{"num_hidden_layers": 10, "hidden_size": 256, "num_attention_heads": 4, "num_key_value_heads": 1, "head_dim": 64, "intermediate_size": 704, "vocab_size": 8192, "hidden_act": "swiglu", "norm": "rmsnorm", "norm_place": "pre", "norm_eps": 1e-05, "positions": "rope", "rope_theta": 10000.0, "rope_fraction": 1.0, "qk_norm": true, "attn_scale": 0.125, "bias": "none", "tie_word_embeddings": false, "parallel_block": false, "init": "trunc", "init_std_qkv": 0.0263, "init_std_o": 0.0, "init_std_up": 0.0263, "init_std_down": 0.0, "optimizer": "adamw", "learning_rate": 0.0012, "lr_mult_o": 0.877, "lr_mult_up": 1.06, "beta1": 0.9, "beta2": 0.99, "lr_head": 0.00273, "warmup_steps": 283, "schedule": "wsd", "decay_fraction": 0.7, "decay_shape": "pow", "final_lr_fraction": 0.1, "batch_tokens": [8192, 16384, 32768], "max_seq_len": 512, "doc_mask": true, "train_tokens": 213300000, "max_steps": 12694, "dataset": "wikipedia_en"}
MLP neurons of a small language model. Each row is named by its layer, matrix (down: output weights) and neuron, and shows model dimensions 32-159. Each number is 200 + 20 x the weight over its row's rms, rounded and kept within 0 to 999. A neuron's up and down rows have the sign that makes its largest values positive.
After each neuron's rows, "fires before" lists the tokens most often just after its 100 highest values on Wikipedia text that the model never trained on.

L4.down340,179,207,191,235,221,195,210,170,210,214,212,191,180,220,179,204,189,195,185,201,207,203,178,173,191,228,223,174,200,234,215,200,205,199,190,172,204,203,186,232,50,226,184,197,192,210,194,182,213,193,226,229,217,267,179,200,196,211,187,204,197,193,188,203,208,198,175,193,235,185,199,191,189,200,221,201,199,196,205,181,172,225,178,206,213,186,204,215,224,193,207,195,189,218,222,203,181,198,209,216,205,191,183,198,208,193,217,205,174,215,188,187,202,189,172,194,205,206,180,231,206,191,211,199,206,204,182,208
fires before: "s", ",", " of", ".", " in"

L2.down238,202,243,213,214,192,204,228,204,185,171,188,197,206,223,197,188,232,200,204,206,212,189,218,204,193,205,228,211,206,177,204,224,211,199,194,198,207,197,189,197,72,218,195,202,208,225,189,225,187,172,204,184,231,266,186,199,209,198,192,207,204,185,206,200,212,191,181,202,217,185,197,175,236,169,189,193,213,190,200,212,212,246,193,213,214,187,197,204,171,202,233,223,208,196,201,180,155,209,224,224,204,207,171,173,200,212,220,163,211,189,203,196,197,203,194,196,213,201,203,212,174,211,196,200,208,204,188,179
fires before: ",", "."

L2.down413,228,207,177,172,194,182,194,177,227,163,214,215,167,185,204,225,197,199,174,208,206,163,204,195,164,184,182,180,170,222,223,189,214,232,179,184,219,196,215,190,119,172,201,224,197,192,211,190,187,200,200,217,197,209,203,173,197,215,218,210,167,169,217,228,221,214,213,191,240,199,230,168,188,199,219,180,207,210,205,185,186,176,187,224,218,166,186,168,220,172,228,240,234,219,209,192,165,193,211,201,200,180,235,217,190,186,207,216,177,213,206,201,161,185,236,218,195,209,232,158,227,223,204,200,190,219,184,208
fires before: " |", ".", " "

L3.down515,189,192,207,223,188,217,204,211,189,206,196,183,218,202,209,205,206,189,192,191,209,196,197,198,203,208,222,180,196,234,198,180,200,237,201,199,212,196,153,190,124,221,192,189,173,201,190,191,210,230,177,206,211,245,199,170,145,217,171,180,194,222,209,222,211,192,189,191,208,206,242,187,231,189,189,178,182,182,224,168,211,202,192,231,212,205,188,194,207,192,174,156,200,212,182,208,222,225,187,185,211,188,171,213,199,234,196,175,214,221,179,185,191,192,195,172,179,193,179,218,174,205,176,168,204,170,187,185
fires before: ",", ".", "-", " |", "6", "9"

L2.down252,203,165,186,205,209,192,192,191,239,219,170,170,237,240,188,195,187,198,163,202,171,207,183,189,200,176,219,169,208,190,222,228,194,194,228,197,202,201,194,197,268,225,253,200,203,212,198,185,208,193,196,235,227,215,202,209,189,222,221,164,227,199,183,190,218,191,216,161,152,225,241,189,195,158,197,233,204,162,189,220,184,189,203,179,159,196,198,186,211,211,206,217,191,223,199,195,171,219,207,206,195,193,229,201,212,184,223,191,197,207,227,187,206,197,229,186,189,244,198,205,188,228,205,218,225,189,220,204
fires before: ",", ".", "4", "1", "7"

L4.down357,244,183,181,181,184,177,214,228,197,199,223,195,213,182,203,211,208,190,208,207,235,180,227,187,215,186,233,215,216,163,209,199,220,172,204,188,204,218,217,173,115,203,158,190,226,178,180,218,172,214,183,220,208,198,228,209,187,194,151,199,188,188,228,230,212,189,235,215,243,157,190,175,201,205,200,225,206,154,214,213,216,193,185,200,202,206,212,187,208,188,196,238,188,153,198,204,167,213,204,176,203,252,205,197,180,211,204,204,195,215,224,193,204,212,187,240,192,202,194,222,208,206,210,162,190,206,165,205
fires before: " "

L4.down563,185,203,187,192,179,183,161,200,211,168,187,169,206,201,191,225,159,187,213,176,189,210,224,208,186,190,237,171,203,206,221,216,213,213,230,208,206,222,207,225,247,220,134,202,213,206,168,202,186,161,189,220,211,242,195,202,191,172,212,214,184,185,206,188,236,196,212,210,166,218,201,200,201,217,222,235,206,196,188,202,240,210,180,174,195,171,171,201,243,221,226,219,190,185,196,213,185,177,197,144,208,203,186,232,223,247,202,186,165,184,204,197,171,231,179,212,199,212,202,195,222,169,182,187,185,189,209,213
fires before: " |", ".", "–", "'", " "

L4.down152,194,209,159,228,205,258,196,214,211,211,202,216,214,215,222,200,191,158,160,220,209,190,177,226,220,207,207,197,186,218,191,208,222,209,205,203,222,179,187,217,205,195,218,190,225,204,180,183,231,194,166,195,197,204,206,217,157,198,207,213,198,202,204,199,186,189,194,207,174,193,188,178,210,178,209,223,162,176,163,191,197,189,204,190,196,194,221,154,164,179,183,180,186,220,221,184,200,206,177,197,225,184,202,229,175,185,202,161,174,186,179,228,189,196,194,225,170,209,215,245,197,206,210,203,221,223,200,187
fires before: "7", "1", "4", "3", "2", "0"

L4.down331,186,236,181,179,196,199,188,181,189,188,182,202,170,194,186,206,169,222,182,178,174,244,211,214,188,192,217,182,199,187,205,186,197,200,228,202,197,208,204,183,48,239,185,179,180,190,219,178,220,193,201,194,208,237,169,209,202,169,250,189,203,183,207,235,187,212,204,173,266,212,186,214,225,226,199,195,208,213,199,205,205,212,196,199,212,184,208,201,218,186,196,234,194,197,172,183,149,195,197,219,200,245,190,207,187,206,195,224,206,206,186,210,207,180,212,203,195,181,214,229,182,204,188,208,205,204,178,196
fires before: "ed", "d", "s", "e", "ive"

L2.down325,195,192,247,199,200,182,217,207,158,163,214,193,193,205,211,184,238,211,175,168,171,205,216,194,233,201,226,215,174,222,227,165,174,228,204,216,180,213,199,226,238,202,199,187,173,208,203,228,177,196,233,186,173,221,168,167,187,196,185,183,227,161,205,222,224,198,199,197,197,207,193,192,181,205,199,182,193,160,146,196,174,201,196,190,197,198,206,174,205,195,211,201,216,211,211,188,197,192,219,167,198,231,205,173,185,184,210,201,240,173,202,229,176,225,197,195,201,219,214,225,186,178,179,206,164,152,225,200
fires before: ",", ".", " and", "\n", " to", ")."

L3.down507,218,201,221,202,222,210,203,172,185,200,204,169,180,198,214,199,219,205,211,190,194,188,222,187,204,207,226,231,182,179,186,215,190,159,180,210,185,193,202,202,211,223,201,196,221,184,197,242,185,207,203,206,209,213,223,221,189,237,205,164,239,204,202,192,163,207,209,219,187,198,205,196,203,147,203,174,194,183,240,188,228,199,208,227,215,223,190,195,194,224,200,230,229,223,195,176,158,205,216,243,188,216,199,209,209,208,227,182,199,196,225,201,199,182,195,188,180,162,224,192,217,228,236,204,214,198,238,217
fires before: " ", ",", ")"

L4.down620,207,199,198,181,243,208,200,207,212,178,243,201,198,201,177,257,171,162,186,202,208,186,159,223,206,180,170,234,238,183,198,209,210,199,226,213,200,182,201,226,209,220,191,179,179,202,223,178,205,164,155,206,190,206,228,228,209,206,207,189,207,214,188,195,204,191,204,183,188,221,237,194,215,159,167,168,217,212,227,186,199,206,173,197,229,221,207,189,177,262,193,213,214,179,205,212,208,203,204,239,187,192,181,208,164,156,178,175,195,208,200,175,192,207,202,192,219,228,222,179,224,181,237,202,170,196,196,206
fires before: "\n"

L3.down218,204,211,191,233,183,207,220,152,198,189,214,201,223,208,195,227,231,223,208,231,212,221,179,168,193,197,178,240,200,177,218,193,204,189,200,216,201,200,217,238,229,226,187,184,195,218,201,243,211,212,208,199,217,129,228,198,192,182,183,184,219,200,200,196,211,199,227,203,164,221,192,223,184,221,176,198,224,215,209,200,220,239,225,207,156,204,217,199,194,214,190,210,229,199,178,218,194,195,211,211,154,224,208,190,181,191,206,211,176,227,205,175,196,204,169,216,163,178,200,220,167,189,210,193,161,180,230,158
fires before: " ", ",", " season"

L4.down541,225,206,185,171,188,200,225,219,184,165,194,199,186,213,213,228,206,176,206,207,229,205,183,167,205,193,204,207,224,222,226,198,230,185,167,214,178,180,193,170,202,251,150,211,203,213,234,186,181,198,195,197,189,184,192,165,133,192,179,205,184,203,247,206,174,213,208,198,187,180,191,201,230,204,212,212,207,218,191,167,200,200,176,175,194,215,169,234,163,208,197,185,197,176,193,207,207,207,208,202,200,230,167,195,197,200,206,189,210,227,233,175,219,200,190,215,231,223,206,181,210,218,212,190,203,216,246,161
fires before: " ", "0", ",", "s", " statistics", "6"

L4.down28,211,181,210,215,193,196,218,193,218,218,199,209,215,201,221,245,169,184,225,220,223,215,199,162,203,229,213,214,189,232,205,164,159,184,187,187,203,182,214,189,182,214,168,163,201,209,165,205,197,209,222,255,204,167,189,170,182,200,216,183,192,165,193,233,162,228,219,185,198,199,194,201,198,183,154,197,250,195,192,198,208,169,208,192,224,214,190,223,202,193,205,250,183,199,177,201,228,211,188,208,210,193,173,199,182,187,207,213,217,197,202,217,178,197,198,181,206,218,184,217,231,225,187,241,166,184,214,163
fires before: "1", "2", "0"

L2.down469,163,181,209,236,192,223,194,221,172,213,187,208,204,174,205,181,208,207,186,202,179,188,231,208,191,216,209,200,196,188,203,189,191,203,212,193,195,194,195,197,314,195,217,174,237,198,174,209,202,230,234,218,196,181,192,214,244,192,214,218,212,184,174,207,189,176,217,219,179,198,192,185,219,162,227,214,209,174,178,210,177,173,203,178,187,201,203,185,203,230,228,193,171,202,236,163,180,206,170,220,172,203,208,218,228,212,202,202,208,216,211,186,182,243,206,211,203,240,207,192,185,199,214,196,224,199,231,200
fires before: " |", ".", "\n"

L2.down630,240,220,198,190,185,211,192,190,196,198,171,230,199,227,180,157,183,194,201,194,196,168,170,195,201,230,197,190,163,205,216,187,176,215,183,220,202,204,190,219,168,203,208,211,178,189,179,188,201,191,198,220,198,214,195,175,161,210,197,179,205,231,221,207,191,180,190,207,186,202,178,188,173,187,166,181,172,199,205,204,201,212,202,210,239,202,173,206,221,159,193,202,223,210,210,183,232,202,171,211,201,196,187,188,171,207,197,208,212,202,169,201,219,160,178,220,220,228,239,212,192,222,199,218,226,242,178,195
fires before: " |", "%", "6", "0", "8", " (−"

L3.down510,186,175,202,204,200,216,212,206,210,206,225,230,192,191,194,163,173,178,213,214,226,253,236,228,228,206,229,207,215,194,180,190,197,203,227,192,215,193,169,213,172,239,203,176,200,209,178,142,182,164,193,218,201,229,210,212,171,221,180,220,225,191,233,194,232,215,207,184,186,179,174,173,218,171,219,221,212,215,208,238,214,188,217,184,176,189,192,186,188,197,186,200,213,215,174,227,210,229,151,207,222,202,176,205,184,207,203,184,214,218,190,177,198,191,191,236,202,211,196,202,195,222,192,185,221,200,200,174
fires before: "8", "7", "9", "6", "4", "5"

L3.down698,198,240,212,208,190,167,172,219,163,165,204,204,201,190,210,232,216,200,183,199,158,177,179,166,222,205,199,226,169,194,208,201,220,206,231,189,168,189,181,178,166,222,166,198,202,193,200,214,227,207,190,200,204,201,200,153,215,178,223,234,203,242,143,219,212,218,206,162,207,212,202,172,204,197,186,194,178,230,185,217,214,232,172,194,194,203,173,179,180,221,198,199,195,201,203,207,216,204,203,217,201,175,193,180,197,180,195,170,190,199,207,191,200,234,201,190,205,198,180,185,205,189,204,195,218,191,228,168
fires before: "\n", " The", " It", " In"

L2.down268,245,202,207,182,250,176,202,194,215,198,211,200,199,220,184,206,189,218,186,227,235,227,211,179,200,179,211,205,200,195,215,178,184,206,171,216,176,202,208,187,268,183,237,186,199,181,192,234,206,196,208,206,165,218,216,224,202,232,208,171,218,209,205,167,204,179,222,185,184,196,215,195,207,170,183,179,220,216,241,209,197,200,196,233,201,192,224,210,198,230,222,230,220,198,180,206,206,200,197,200,187,217,221,187,232,184,208,189,182,220,239,183,171,177,161,180,173,157,219,216,230,206,210,202,181,186,241,184
fires before: " ", ",", "."

L2.down626,202,183,192,188,191,229,232,194,186,199,196,173,191,203,187,226,194,198,167,203,194,231,212,219,188,163,259,178,175,203,199,199,171,196,219,243,183,201,229,199,270,229,173,189,193,185,179,179,201,203,213,217,224,222,193,213,178,233,205,207,194,200,201,187,189,207,205,203,152,212,192,163,209,186,201,234,206,173,205,206,198,175,192,183,196,192,159,192,233,164,193,162,206,204,217,212,189,228,216,216,171,197,242,201,230,190,191,214,208,214,194,190,241,187,187,264,184,197,215,216,194,245,213,221,195,212,179,186
fires before: " |", "."

L3.down118,229,164,183,207,202,190,215,166,202,221,192,180,191,205,201,187,193,192,181,210,243,211,187,189,173,215,199,197,206,212,197,165,164,190,177,203,200,186,206,201,143,185,172,210,140,203,191,199,207,233,216,201,176,166,213,192,192,174,212,210,201,199,228,184,162,233,192,226,212,174,178,206,188,210,172,191,203,166,203,210,195,210,185,241,165,171,209,214,187,203,172,220,166,176,145,160,230,220,190,203,223,168,190,194,178,205,208,217,188,168,170,204,188,210,194,204,219,197,216,174,222,194,227,201,183,212,208,162
fires before: "2", "0", "1"

L2.down364,212,202,219,206,231,202,240,166,209,206,227,159,170,183,206,226,201,203,199,216,190,223,232,178,184,174,222,245,184,200,234,165,173,189,177,172,179,190,216,177,188,226,171,188,209,191,222,224,154,201,200,230,216,196,205,213,191,226,191,152,225,221,196,214,188,198,203,201,182,178,212,191,210,215,186,180,197,185,246,211,183,194,197,198,196,212,206,199,203,208,182,184,206,218,218,208,174,207,216,232,185,238,211,205,195,227,220,204,196,207,190,171,210,179,208,190,167,173,192,209,228,212,198,206,191,220,246,214
fires before: " ", ","

L2.down250,187,197,223,162,179,207,217,208,219,218,210,163,213,177,200,193,216,201,229,173,198,191,235,212,229,197,179,236,194,203,186,211,222,203,220,196,206,223,186,222,236,210,221,228,158,214,227,186,229,184,204,176,201,191,199,192,204,194,186,213,186,224,212,206,192,179,164,194,197,190,196,213,175,188,214,227,176,201,199,219,217,197,189,204,210,208,187,190,191,196,162,173,188,212,179,229,192,194,232,185,237,200,218,214,223,222,187,194,235,156,191,234,208,224,194,181,219,226,185,246,233,190,237,187,251,205,204,223
fires before: ",", ".", " and", "\n"

L3.down57,177,180,193,201,183,188,228,196,219,162,238,182,224,187,184,182,197,202,220,208,221,230,210,212,209,198,222,229,198,224,220,218,195,204,191,186,219,208,161,234,122,226,184,205,197,174,224,168,200,201,206,178,200,152,228,166,171,200,188,191,236,173,175,192,198,205,198,218,193,184,195,209,221,151,162,205,214,187,205,207,221,167,212,204,200,235,194,181,203,181,210,187,213,145,193,213,222,234,182,219,199,211,200,179,206,220,172,222,224,200,209,190,209,206,201,243,192,190,193,194,176,198,199,224,183,194,168,214
fires before: " "

L3.down408,150,192,175,159,179,186,208,222,205,190,202,186,213,194,188,207,204,212,180,194,170,204,190,270,203,192,243,175,229,210,226,215,195,199,179,183,201,173,214,245,211,176,231,178,204,212,190,170,190,189,204,223,228,260,182,160,246,174,213,196,209,184,191,224,215,216,192,204,168,231,193,180,236,197,192,213,211,209,183,204,191,166,225,190,170,159,200,222,189,218,240,220,201,187,216,204,218,201,224,182,198,209,223,175,207,189,187,190,185,214,214,183,239,202,203,216,186,204,208,203,222,206,189,162,180,211,223,181
fires before: " |", ".", ","

L3.down312,205,206,180,164,198,206,185,163,185,204,223,240,180,177,177,184,212,227,159,193,188,182,226,208,217,169,206,188,175,193,223,218,223,214,217,230,202,149,236,214,175,197,222,184,196,186,180,212,180,196,187,224,223,178,228,194,166,216,210,193,227,166,224,218,218,224,194,182,228,197,189,184,198,196,194,205,196,182,194,176,233,222,185,191,183,201,194,203,203,201,231,198,207,205,183,201,164,166,203,211,188,208,190,188,176,210,205,191,225,228,231,197,177,182,172,182,177,218,208,179,166,196,193,202,173,186,181,170
fires before: ",", ".", ")", ";", " (", " |"

L4.down139,187,182,238,226,200,202,186,191,193,216,222,176,232,192,184,215,172,207,192,176,191,206,215,180,203,196,218,166,199,225,175,200,224,179,228,180,192,223,209,220,132,191,193,195,214,199,194,198,209,213,199,201,228,241,190,198,174,186,209,189,206,198,185,219,176,193,209,205,229,131,194,191,188,223,177,214,192,196,191,198,238,176,173,182,203,196,212,172,214,189,210,208,211,241,179,184,168,176,206,204,223,215,200,196,227,206,190,203,223,220,216,156,219,185,201,211,190,200,194,210,198,165,193,214,224,185,156,202
fires before: "s", "ed", "ing", "e", " in", " of"

L3.down295,191,206,213,177,174,219,169,219,178,189,209,201,169,189,186,207,214,198,180,210,188,201,241,199,214,206,208,222,210,191,213,218,179,224,208,228,202,197,203,215,239,188,226,212,196,171,168,197,176,174,204,169,216,155,209,172,208,227,172,160,191,222,147,193,212,201,212,140,185,210,211,206,209,220,200,213,202,197,220,194,214,194,178,235,223,216,176,194,238,188,192,233,201,199,224,219,222,213,197,214,180,177,204,150,169,152,193,149,201,205,217,177,187,195,195,179,220,205,175,194,169,207,200,207,178,199,208,204
fires before: "\n", ":", " |"

L2.down651,172,181,173,200,181,206,210,197,199,222,222,190,211,192,207,194,184,203,207,221,189,207,210,211,175,185,201,191,198,192,165,209,220,202,173,204,222,198,192,248,197,213,126,214,189,189,147,191,232,199,190,167,209,189,189,213,203,212,189,228,167,207,178,206,205,201,217,190,164,203,223,230,225,167,205,192,216,201,199,215,217,199,194,160,206,196,148,169,181,182,197,236,241,189,182,187,206,206,208,226,199,210,186,213,202,209,185,148,204,168,173,206,199,187,207,211,214,201,236,191,190,219,184,202,204,192,255,198
fires before: " |", ".", "ite"

L3.down126,215,220,213,212,197,177,209,192,191,181,215,196,190,204,194,187,198,206,204,201,191,192,190,198,231,221,188,211,189,213,206,244,216,207,207,171,210,162,195,211,291,204,257,241,191,188,204,165,175,154,165,223,209,208,218,206,170,210,189,206,206,214,186,215,191,214,204,216,173,190,221,204,222,198,208,172,181,164,200,152,190,215,218,225,234,186,187,223,182,158,197,191,205,197,180,196,195,191,177,200,201,197,200,206,178,215,182,189,219,202,192,189,189,236,187,225,229,205,202,229,190,192,174,208,212,190,185,230
fires before: " |", ")", " (", "%", "6", "5"

L2.down306,186,217,206,209,188,204,192,180,168,175,209,215,169,181,199,224,237,184,192,219,241,191,236,226,215,174,239,211,207,217,170,194,213,195,192,191,207,201,204,174,215,180,197,217,222,218,223,231,204,190,218,169,197,221,195,211,198,160,217,230,200,207,252,210,200,201,233,222,202,168,183,208,183,190,198,188,207,151,223,216,224,171,190,196,185,196,216,214,183,174,166,203,215,200,201,191,198,208,208,212,209,178,193,212,154,200,224,197,207,195,220,198,226,190,179,263,212,241,186,180,204,228,194,194,222,189,228,220
fires before: ",", ".", " of", " later", " in"

L4.down256,203,210,223,166,194,181,204,208,214,219,193,200,200,219,214,228,221,189,186,210,180,215,208,196,226,208,212,190,213,195,220,207,219,179,197,191,208,188,176,206,228,238,198,198,168,220,198,201,205,199,183,159,206,164,223,177,189,213,230,183,181,210,200,194,216,202,183,183,194,223,170,236,218,195,189,180,188,208,235,177,189,186,219,226,253,219,168,208,235,225,193,202,204,209,204,246,171,183,216,204,199,183,235,200,166,192,210,194,193,176,208,177,197,225,225,233,219,187,148,229,192,181,205,189,203,167,242,201
fires before: "\n"

L3.down660,216,211,179,161,187,206,192,195,202,191,184,231,210,173,214,198,184,195,204,215,215,181,206,202,219,205,203,192,213,199,196,211,235,174,202,179,175,171,240,199,154,198,166,221,180,195,208,203,245,203,210,224,211,178,214,189,207,225,167,205,228,174,166,183,207,217,207,218,166,184,218,196,213,181,207,232,232,155,182,194,225,202,185,207,252,225,229,195,213,220,210,227,185,195,194,205,178,186,219,212,172,212,214,181,191,184,204,248,231,207,217,185,205,181,212,192,213,173,230,249,181,200,217,225,183,183,202,193
fires before: "2", "1", "3", "4", "5", "0"

L2.down235,178,219,208,212,158,201,187,152,206,183,176,224,146,215,204,188,196,212,198,187,161,179,168,194,204,206,182,212,190,228,206,217,145,193,224,278,191,180,183,210,228,175,165,194,219,230,177,213,191,207,212,262,191,199,163,212,212,195,205,198,209,212,178,231,192,209,238,217,173,220,187,182,221,206,213,218,172,157,201,187,197,220,208,186,192,186,200,212,155,196,206,202,204,220,230,187,185,212,194,194,229,210,201,197,175,196,195,202,190,200,217,190,196,225,219,197,197,205,201,201,246,196,179,190,205,204,209,205
fires before: " |", ".", "0", " ("

L3.down439,166,204,184,218,202,216,213,186,203,199,180,195,218,245,179,228,190,183,235,207,191,206,235,192,178,204,213,182,189,191,209,191,167,172,222,205,204,175,180,202,278,190,249,199,233,194,202,184,185,207,204,263,210,174,235,186,167,223,178,213,203,185,204,232,174,206,179,219,177,235,175,200,184,183,210,190,200,212,222,240,172,212,185,175,199,206,208,197,162,221,200,213,213,196,225,189,230,214,197,172,189,188,220,211,208,206,212,212,211,205,180,241,208,188,190,189,214,222,189,200,216,223,211,214,202,196,224,192
fires before: "\n", ".", ",", " States"

L2.down633,205,246,196,180,203,192,205,205,203,192,203,206,203,190,205,210,220,194,227,181,192,192,182,210,193,206,204,235,235,166,190,219,235,230,184,189,182,197,174,188,152,214,134,186,195,206,173,196,183,198,227,212,202,216,180,175,211,199,155,201,217,176,224,208,184,208,192,211,212,196,227,202,233,174,224,175,213,190,172,210,219,229,226,209,194,217,231,210,197,223,206,220,210,221,153,213,222,209,219,179,220,190,194,212,212,185,213,179,225,190,196,195,177,196,218,216,199,217,233,228,201,187,198,187,220,242,181,177
fires before: ",", "."

L2.down170,208,234,222,190,180,202,174,187,192,172,227,184,187,225,184,210,222,200,166,200,208,155,192,189,218,218,211,221,186,207,238,209,200,182,216,185,188,172,170,188,181,204,221,188,204,186,185,212,219,222,218,211,172,222,178,214,201,171,217,176,216,187,214,204,193,214,182,205,189,179,212,187,211,160,188,199,172,187,209,193,258,203,218,211,229,199,186,208,220,195,199,244,225,182,185,169,178,223,224,190,224,228,194,184,169,177,179,214,222,204,222,203,186,202,209,197,189,229,215,215,191,214,189,215,202,229,202,188
fires before: ",", ".", " and", " to"

L4.down510,165,185,160,185,189,209,182,189,179,180,206,199,180,185,193,222,218,232,181,197,205,184,161,205,192,203,197,209,237,187,193,206,179,194,186,189,189,203,191,197,230,229,225,208,162,193,167,184,186,199,217,212,254,225,166,197,209,188,176,218,220,198,201,211,206,219,184,162,223,215,169,199,216,208,200,204,177,193,213,219,214,218,205,201,210,135,204,186,206,192,213,197,203,145,202,207,199,173,187,173,213,200,169,156,229,190,169,199,198,192,182,202,211,197,196,159,192,204,182,184,207,210,221,202,229,217,204,191
fires before: " |", "0", "1", "2", "3", "6"

L4.down435,221,208,196,165,214,212,203,218,208,220,194,189,211,211,224,167,180,174,177,214,217,203,195,188,210,178,189,164,200,171,174,226,181,204,217,195,182,211,187,226,124,198,189,154,208,162,189,198,229,218,199,182,223,195,205,175,201,175,183,240,221,168,190,173,171,183,227,211,228,214,198,205,196,192,182,206,200,215,216,238,212,204,206,215,196,198,189,189,206,160,211,217,202,208,205,200,185,196,205,193,190,239,201,180,176,203,197,176,204,209,204,196,202,149,177,197,187,197,199,219,198,208,188,207,189,210,203,182
fires before: "4", "8", "5", "-", "3", "\n"

L2.down537,210,180,182,182,196,180,163,204,190,209,151,208,173,207,223,201,195,185,162,204,165,180,196,175,201,223,189,214,184,223,204,200,190,212,166,192,196,165,184,185,158,197,189,209,175,230,206,186,171,179,204,227,169,220,181,185,200,180,163,214,190,207,202,180,206,182,210,221,175,237,192,164,202,215,194,191,220,173,177,191,227,227,220,199,210,237,219,207,173,190,218,171,187,169,196,176,211,205,208,231,208,172,205,196,227,233,208,198,201,173,213,209,208,211,221,196,174,196,183,208,233,222,212,188,212,237,201,158
fires before: "0", "7", "8"

L4.down233,191,177,185,200,200,221,177,200,160,203,221,199,221,209,218,165,194,230,176,208,194,212,230,205,207,196,210,210,212,199,215,223,200,192,189,183,184,198,217,194,294,178,251,208,173,191,173,199,200,192,226,203,182,257,175,199,236,226,221,213,189,195,181,217,208,250,207,211,201,179,206,210,186,181,205,218,221,211,227,218,205,243,183,207,248,190,195,217,224,203,195,184,211,186,219,184,235,174,203,190,221,191,219,170,198,207,168,236,182,216,196,207,193,240,192,195,194,220,161,194,179,216,182,181,146,208,215,196
fires before: "-", "8", "6", "2", "7", "5"

L4.down7,174,205,204,228,193,197,174,220,198,175,207,190,195,211,167,207,168,217,173,195,178,273,183,235,181,159,215,193,207,200,208,204,190,224,241,241,214,200,223,219,178,175,197,175,226,180,184,216,175,190,171,235,186,207,187,209,192,201,204,196,193,190,241,229,223,202,229,193,189,184,180,182,174,245,201,217,204,229,206,217,201,200,183,187,196,166,179,209,208,226,208,198,171,240,201,197,189,190,191,190,185,208,208,195,212,195,191,160,200,192,179,200,198,238,176,211,222,215,204,170,229,202,193,197,178,206,117,199
fires before: " |", ".", ","

L2.down612,200,216,176,166,185,201,192,194,184,195,231,220,205,227,196,240,204,193,216,188,200,140,201,196,220,193,192,176,233,190,217,183,189,195,219,217,222,184,210,208,95,206,195,228,195,207,215,202,200,201,178,206,223,212,213,194,197,174,203,195,193,172,186,229,226,213,209,211,229,176,186,187,210,209,181,212,225,175,212,223,218,211,218,227,190,212,199,193,229,188,215,185,217,197,221,155,212,195,188,176,199,206,219,186,212,198,159,159,193,182,184,179,215,196,192,203,192,209,188,207,172,199,210,189,169,192,184,205
fires before: " |", "s", ")", " ", " ("

L2.down279,227,237,192,227,229,209,216,193,212,189,176,189,184,201,213,149,209,208,206,208,209,206,197,192,188,198,227,215,199,202,203,196,209,165,200,223,215,183,208,202,357,185,235,225,216,232,211,229,214,190,216,220,209,231,198,219,204,218,184,198,233,203,195,205,187,195,209,226,158,186,192,219,199,206,193,183,201,202,197,220,214,208,225,220,209,197,196,207,184,189,202,200,199,187,216,213,192,215,176,216,199,185,222,190,199,204,197,209,218,200,204,214,189,227,194,205,182,185,214,219,195,202,207,226,178,188,284,205
fires before: ",", " ", "."

L3.down430,228,215,180,149,194,187,150,229,204,246,217,215,206,193,206,219,197,170,145,201,180,176,160,176,165,220,218,213,228,202,230,210,191,217,206,209,202,186,220,246,153,213,209,245,204,202,174,235,221,188,194,205,203,243,230,197,207,227,192,185,192,200,217,205,212,202,177,186,232,193,205,186,195,224,225,189,191,221,188,217,208,194,194,203,223,190,235,202,168,181,211,195,189,205,225,200,194,210,230,208,192,190,192,213,224,195,164,186,200,232,204,184,222,206,211,211,190,221,210,207,226,215,199,212,176,209,211,180
fires before: "\n", "."

L2.down174,209,194,175,145,171,206,207,183,205,206,178,221,208,212,223,175,195,209,164,181,194,193,197,179,203,196,246,209,213,185,185,192,244,215,226,221,178,224,219,224,119,212,198,203,172,188,201,223,208,201,184,175,202,206,182,176,185,254,178,225,220,196,201,201,198,207,193,182,194,216,202,219,178,195,183,212,164,202,210,203,191,202,193,204,240,200,219,207,207,171,187,218,202,177,216,183,195,221,213,171,188,187,189,195,230,195,175,205,209,196,224,189,214,192,174,192,187,210,193,194,191,208,221,190,173,173,238,235
fires before: " ", "\n", " |", "s", ";"